{
  "d_model": 256,
  "n_kv_head": 4,
  "norm": "rmsnorm",
  "norm_place": "peri",
  "rope_base": 10000.0,
  "parallel_block": false,
  "init_std_o": 0.0037,
  "beta2": 0.95,
  "warmup_steps": 340,
  "schedule": "wsd",
  "batch_tokens": 32768,
  "steps": 7187
}
MLP neurons of a small language model. Each row is named by its layer, matrix (gate and up: input weights; down: output weights) and neuron, and shows model dimensions 64-255. Each number is 128 + 24 x the weight over its row's rms, rounded and kept within 0 to 255. Numbers have three digits each. A neuron's up and down rows have the sign that makes its largest values positive.
Before each neuron's rows, "fires in" lists the words (lower case) most often at its 100 highest values on Wikipedia text that the model never trained on.

fires in: "of", "fewest", "telephone"
L3.gate598:147102130147127100096098109134117108135080152135137101107126129130112178151133131100171113101110124161136157161135125128129091161153138118078085132129131112117151157128130160106165116101141102139116158107123135135138122128124098094111123091087132127134128137164113118106109105178100124129108168101149142180101129103119112161126152113120099142162080158146113141103148107109113055132151123132100153174173137123116114152150111115097130171145117098121138145116112139114130122126121101104141146143112127183131103125157161088175117148141137125092099137116149133122139161123117103142
L3.up598:120103148108137148107090135120148155154147109115118114121140149095156119083148122174124142128101139122132136133140117117167138140131119102098094114120135081168136103128130141114134164106095141114137116056129132121143121130076128106119135116083135160199082113156130118147120112106133132159119087133104110177160103140111163126069116131091080138106157107147143101177121138118125140149137131140155081129160105172143112160116137140149157164153141169119120142081100100136135127127125138160136147130149131117112100120126139085078152117111098130150137133125118103087141117128144145185
L3.down598:117095134160101154134142156133108135149128138086092133151092145117092104148124158114170164117107147128141126132142111100135158134097097113105143153106111104134150124171102119136186114091129109142105131105158145142146114072149090125142117093123145161179145122112110084182110151146107143128126127101157098147121137136112131164135116128121094111117133115151123165153153131136091134130125125166158119111127103137126117107117094091149110164154154162114106114122076145134172105130166113126133137144100083134126111136125171083145134115154143111105126130124086111113169160150171148141

fires in: "of", "de", "for", "la"
L11.gate204:118115123178092145103123133115147148115121138156168085130160120103098154134175109126147122100099133119082140163124092073164199116141142114096101141139137111185124101113147142127136157125143137112130168151102094129089133152074148097114157089114125117141120120112193163135123112126139145091141124117139134136136153128165113114159123144119174179108127167160109115127161105121115183112172125105109097174143106099142170126100134133138104133133108127129139133131113151145125112105131105130139118123115140118146151144099109101151127166174191150086124124100125106182168120094112106108
L11.up204:161121161133146156098091114108129163133122108109114138141157148125150142100145141173137120099139112133154137170156103129146129136159119085108153179163112135182105106125132133140132104098075115105163133091159131113089091168112119128152137139114115125125152162129125125070150115137084129102106076112146117149159107130129075136142125172135078181117156120101118164145128156160117115125114137150135138139114110115126111144132143144150136156120138147096144105134094170160162101130166166091144095093118085141133107126149108117120153142089119141152155111145143157152156128106085130164
L11.down204:129202166138095112119091173104131115095130177151166145126136087145121158110163118170117102132075134099104115152170128115109122140150111135143131111128153104139122139117159098137140141121125137155129135147144081096124144136127143142105129102177099146121124145145109116109130076127124136122134112148117135158149119169172115153101147128132073070138130131152130125115135159157066146073149179148140129120148121142105138114152104117086134093104182097114149106148165141146143106146160126154117148102120170153099166109128100126142147148115113123118165193102112143168124151140100138153

fires in: "of"
L2.gate694:115116173129101136103093105098154142124091128154149124132105123126115205170148106134118120143118108157121140155122100142135173145102162142108116109121122125131160165126169119140110132136118139091145134142093085150143090128108108104109084111097102127121136160160141149112130122155131158098159175156123152175142114069165097139141094096152142104122130139145129116134172113090106093112106140108125153146155134128173125165073092110135144120157090126122147116137156122136075106131185082157138137126114145138155126142098090121145123157109131120100133108121116149148148133158106116131
L2.up694:145133140137134116144138104130112109137127118124129139134121090133175107119128115129133168148132131117125137082102169153165127131150107077129141097086167145137127080121124141121082105142123157138171117113138115106161112124090125116093110117073154127126118125112122166139127122104100177079152071126079148141118142093112107123093115180129119153123138101145128122168099133137096081146142141149136135102129109117156107116141151139119124123151153175138106125107115121151118103154127204149134137131129150116112148117170137120088152131075080160134146150153131160124136115154138152124
L2.down694:128116174156115140102071135125125146137089168141134131097135104134138190120152094132106154118117151118138140114155118146146155152109160114092142088144113131112209127097157133148098107143142156108150138118097122142144112127135104119148116117089110102119137118130153158139151111136122175089160132128088137157135133068168108120140079110137140123126146136142147111124147140124120098124148128129139125159161149144182141152074134131144150130179073155128133116108148108168069090155139117134100127132103176152140127137129093117119129124106112115083156139176126156135137134161122116123

fires in: "the", "of", "de"
L3.gate616:158123112135137122093112164116143140148099145164162078121104107174082175104157112090104098116130149133128156128156164120114143095119132137105138109122139103113132088100162138135176107129162155138104149147100106113134132120135119111119191149146110081136104126121221114117129130157133129112116141098089127114102148135126135115110123130139140154159087160149096124106175095140141104138135126139140140142165162122136114145091109137157148145132109096117112120179097153135119135132135107099133160112143122131158129159105086111109107118174138093103127128087111130143184164144167102110
L3.up616:145149169135144090140097131104111143125124145116141111175089144127113183117164072108139133076160115144113089124141119144109139155095111097127131154141090147146112091140128141153122135152130105099116159133141111118114129132115132115130114090132143151136137118122143148129129147151140147133137087129135131139138132118129083107127111182148118087096182124104123136119200151157114105151157108100129144130088112111139141137108130110106150094107122172116150144080135090109129099143151152141102150102157191117207135140075176165112117098150114118149160148092158151120120093129115184098
L3.down616:102134139116162165130095116112141091111122173107159144104125169122100159110157112109137157110195134150137133128153130126122139156127118093123147143165121096189161103088119118107143094140143128155124127185147106113129113130115140125154127131140142145129148132133155131128160112130172131143156093088117136111102122125086089147150136141132158135098133159117117146120170115150107109098146100155163171138136078088148128091110118139137131091134120141122151108116160107085176103160139134139143117145113118148173124134058109118135150118145146118111143072087132164109106128124163142128

fires in: "and", "on", "in", "for", "the", "to"
L10.gate441:126152147160116169092139158123150144156111127111134131112143124122118154160152101173146114126115149127148157163136145127145129134152141142110143113143135110084137132111140143117132077129168110137121113124143115124111140172143142143145110163120090089121095154143145130157139104156144153121131120109163140141139068125129088128146154117108126163145142113162106120133133118135075161183136134140134152165155097089145141094133113115145152169139111116106119144164113114145133158061129094124152125121126128132136115088150108131116101109156146126073096119118091151196127161093153099154
L10.up441:099140092143153139179110106131155152143096120146182105144170142132132098151120092113135151124114126138145134118108127110135109121124143069105120103135145119119132108139099141104108163145129151131112127113129054129139161119106101130110116124135145177145111160134153156100127132082102128138099121157114124130104109144140095111094117145148170118156104087093145111147147107109164127145118119071175108134107130161149151169126143143089121142130127161155101103113137147126093142099132155091127081125091151171153121143142102140150120117113112142131128104119065134151092136153114116167
L10.down441:100136096137123113099144142113142125117126133121157141092135128139117142128123129123157143124123152144120178117147103130101189145130155121125101169128142095104058122133105111161087081075117138111122152138202077134127112139138142153121136153124166119134150133116132123132126130093158146079090107063132151158135093109146109109141145133119089158124113119140114132107124123165147134160150166133134137169102094102109121071125114141129134115128186099137142109149117110170135157105126112154213163102122162140130092115112124132121112137142166130086090127139127121141139154087096130166

fires in: "as", "same", "by", "to", "19", "gamma"
L8.gate674:087159125121114165147112101181101149135107126109082136149135136089110149116151102127134147128153143133141161153096054126126152074138123123098099110144161149141137130144115109144142134118148146104141140134123149091101118136106125152114140084155103102145147117178124129175116139157157161096149189146093129152141102135154099138148134157118155140149122126140178075149163118108165131122098114164145123145123154116108134105112139114155114155141117097140106145131125157135103106144111115144130168104091142159124139153084117104101113164097120109114143139146126160125153133127108083151
L8.up674:113156118121121142159155167137133102115134153126153131112130116146111109150123117096101165115114116141109155130086143115155141125185109106158141088104110112122127124118116113120138122126104142118156128156119167121108111096151170129133141075155150117186129141094117123127117109125163129100126127113116110119150176156127134100094155170126170119089148142116106110075163132119120085127110147132164176136174115124132132180151145090120085162122144127164132110132120159051129108145112153114086143108131167161132134139096121149121135093124115114122148136135124129143115086091128156157
L8.down674:098102063132116149160126147104119128107126165122127121077102135137102132126101137088116118109126150181138111170112167137095121128141135097101180118119129179154114166117153153116149111109096134179180112152081129110110143147155146107113107159127133088097141127128116116131154113132126092178116098133134111088077142118154141134117160121139144130158143145083151142133159124117113118131152129140121166152123133150162121122156116132076135161144131107146120099101107124095080139114043099179135121142171141133152152141126123147115096120140127110068125114093172099106153108090134119122

fires in: "at", "as", "was", "to", "atoms", "down"
L2.gate554:105110097115080107104107096133087104139097107125129109134139133100103098130204095165138136144092108156138179192110084097094137093116147151118124117129120131151152141117106135113119152144145139123131142126098160126151116113114102117103069106132115115122111162142124139110122114143141146108155112123121084138143152136123089136109139113141143130116112108120115120125151096089116132114159118124159142143111090162159122104120147103160104145088145092165115142161149186095145164132080128117138154116167132156122153141096111129156101112137153107075153136087103084101127109120103147159
L2.up554:136130115122119138092117145135096123088122160147137106143123122089149086115154151167142132106158142106104193130124077085169135092121127121107088105143111082138131096127098156098078168149092115116141100070148119131137112081134112109153101104127132158131140150146105083133134092138095154109134134113080132141145112116138121133187106133182122133152159119059158123117111126119144127142120104141147133140125088121177119140089146111125111114141143172149110131109148089125144117132121129075123094141085135132120115134107145149113131138122152130121145172140138096092135087116094119137
L2.down554:120130072129144111110090110071132120162116122105112132126147142159131134127108092106121133118113122084124063139147161138105141160107131120110151128099117133080100115098129105122165111136145174116166147152133142098137130148102161113109114137166146112127111127152143157105114145127154131138116114147150132121094127179117149132114129098080165073144112151164120099112139165122101129135091147140113129134139112142077131151165180183103112135104173116113134147182114189128097161156098105131138163106168083184162127134114125144101166120121116140083157112129135150143121129121145146127

fires in: "of", "the", "a", "using"
L10.gate100:156106159149113157095138137124127138137156172130173100139098073122090154151166113083142095143092111119104111123142147103147151133150154145135069134137156105137120137146160155108138071107165173144086146151128135169126141104098134118110101112135122151128119145139117086124108179185109130109126134159136139117115144135097082113124145111123139102100123117148120108140125076136098148163144132132130152145139115089136129132120130136129124105092108143137173142161124132150113152116158127092077156123141103138162133135124118115125127087137155108060085131111125126122131175119115148111
L10.up100:130110116114154130131108097114108141163147161141113130126139127135134123138156128128109150128135148158132132130102098063150119169128126102141120077133162079115158106109087129122084124104100153116133141085128104192102141146106117131119089108109090170143103128185141126095077124137098143159139105154115117170122106119129094118171137161113084181156162120075170133148159140166141154125107098147127137094122093144109144127107113133102130130118122158150140125158110128159164129126117138099136150137105107113135083193161129133080138139094100133172119136132096087137150141126106135132
L10.down100:103112160135162097120116120127143122123106124149135167134132070135111147136142143079158133127109143160133150171125114111115100099145099149127143140122127150152060105164109144160110112121113102123156129141250154092158113139097125112160120145166120141121124095129113122139158128142082122105133122164145171134112121083107124121124100158126133097132165146142099119114119113099113148133152128154104145135128143107103128130125132148120143159123181102181164083118139132176154084099145118145149167100111149125159123140145125104144155125139181077088111142121155121118119148151104141129

fires in: "7", "2", "4", "0", "1", "set"
L11.gate518:120112132140101153139126165153113118091092105143148149179136154103153168120098159110153127141154144139089142137102108112141108132141144130136107145119155107125134179132140100103111127100126104129036146071125097166133079169145120166181106100133113152155143128154091139135140114131093131162124139126140128149134118106129126146125089129138115131146126147138155110140145113118144097099102125154144109146117186127091109137128132116140125125126077156110165117103117112071141135117131086118132181135110133166170107149086154074121062118135175081122135160161156127088135151145111142105
L11.up518:119155135116102117112139152108163136077103088120150111134149098134090154130134142106135089109139165143164148146132158113135130154109169135151106134118134153057116131122123121110166125113095132187126144116132095131128120151138155127099113149130112105111130161144120110103116125118132107125144120117080110115085085082114132157111173137131111107136132115106162083160148153158129085128150112141137124154101175135100186094093118113137112149129121128141134148125142172138123146121124123184115133112155160117117128115118142136150134124143152126121160126145083153150070147169136171118
L11.down518:133164101098067149143135148132156146152108095095168177141148167109110074133086126111166092178140135147150106125127127140114129157106182108104165146108171166110163131119143143114129118145106137154130113119140108125124119138077120139118134111108161098133139122159143154090142153141159103130087086110097153110110121128157141135140145133124121126086114128112128111142108122142116165156144081149137091118143142158104121124161115142162116110114137159161149108109107149158129154110103143154118130110124131154115115139135137147140122116076180119178142122123118107125125152141141157103

fires in: "been", "was", "of", "at", "be", "around"
L9.gate661:102154105186112155155119108129112155113103093136182129094174123108125125154126114131111126116143123151167162134128122096153136130150135137104084155167130085165137116141133144104126159155114134134121175131141115128104123134156170125118119106126113108174075122142108135115084116149100148102148162114114113162148139165109119170158143141098130118164119112102142105141184113084105123159122123125130140185134154155111088146082128148117145147122119150109132160105115121111138139079113099116164152123131095121148126118143159151104092136131097087104137114124130111133113142121087122207
L9.up661:156154118122116132135117111151123153139125130116115131127170163133142112106108159161176151144108130121163183162140146093143179130159130111121096079170109134139143158128125101115144191138166145118107129137131132078136130115115163129100159078131147118149095101160074167091110110127150119075124118114137121141132132112127105202143146133125120116199157099102102141097123127094071133119124112136133127117111099172135113128139138152144130119136114132072111151067114114081078125111126106127128151134083138136107156098114150084148135137117114134119126126114144159126175098117107127150
L9.down661:115099102120161116127135152145127152146129135113178130162134154112108141108096159074166161146162120150169146097123148092097157174102084139091157137100131134099160145145101133122117099137150166126139103138068154105198148103130158093148134072148107139141078134134112117132141124119136121132191115139116159100120114130134120167147125103176166125152120074125121113104120107133109102087142137152164091117113117120124134119141161135102134126115113140126129123140123133116108165112062084136103149109150154128147124123183145139128137128128135100070124102114135148119140096115148131076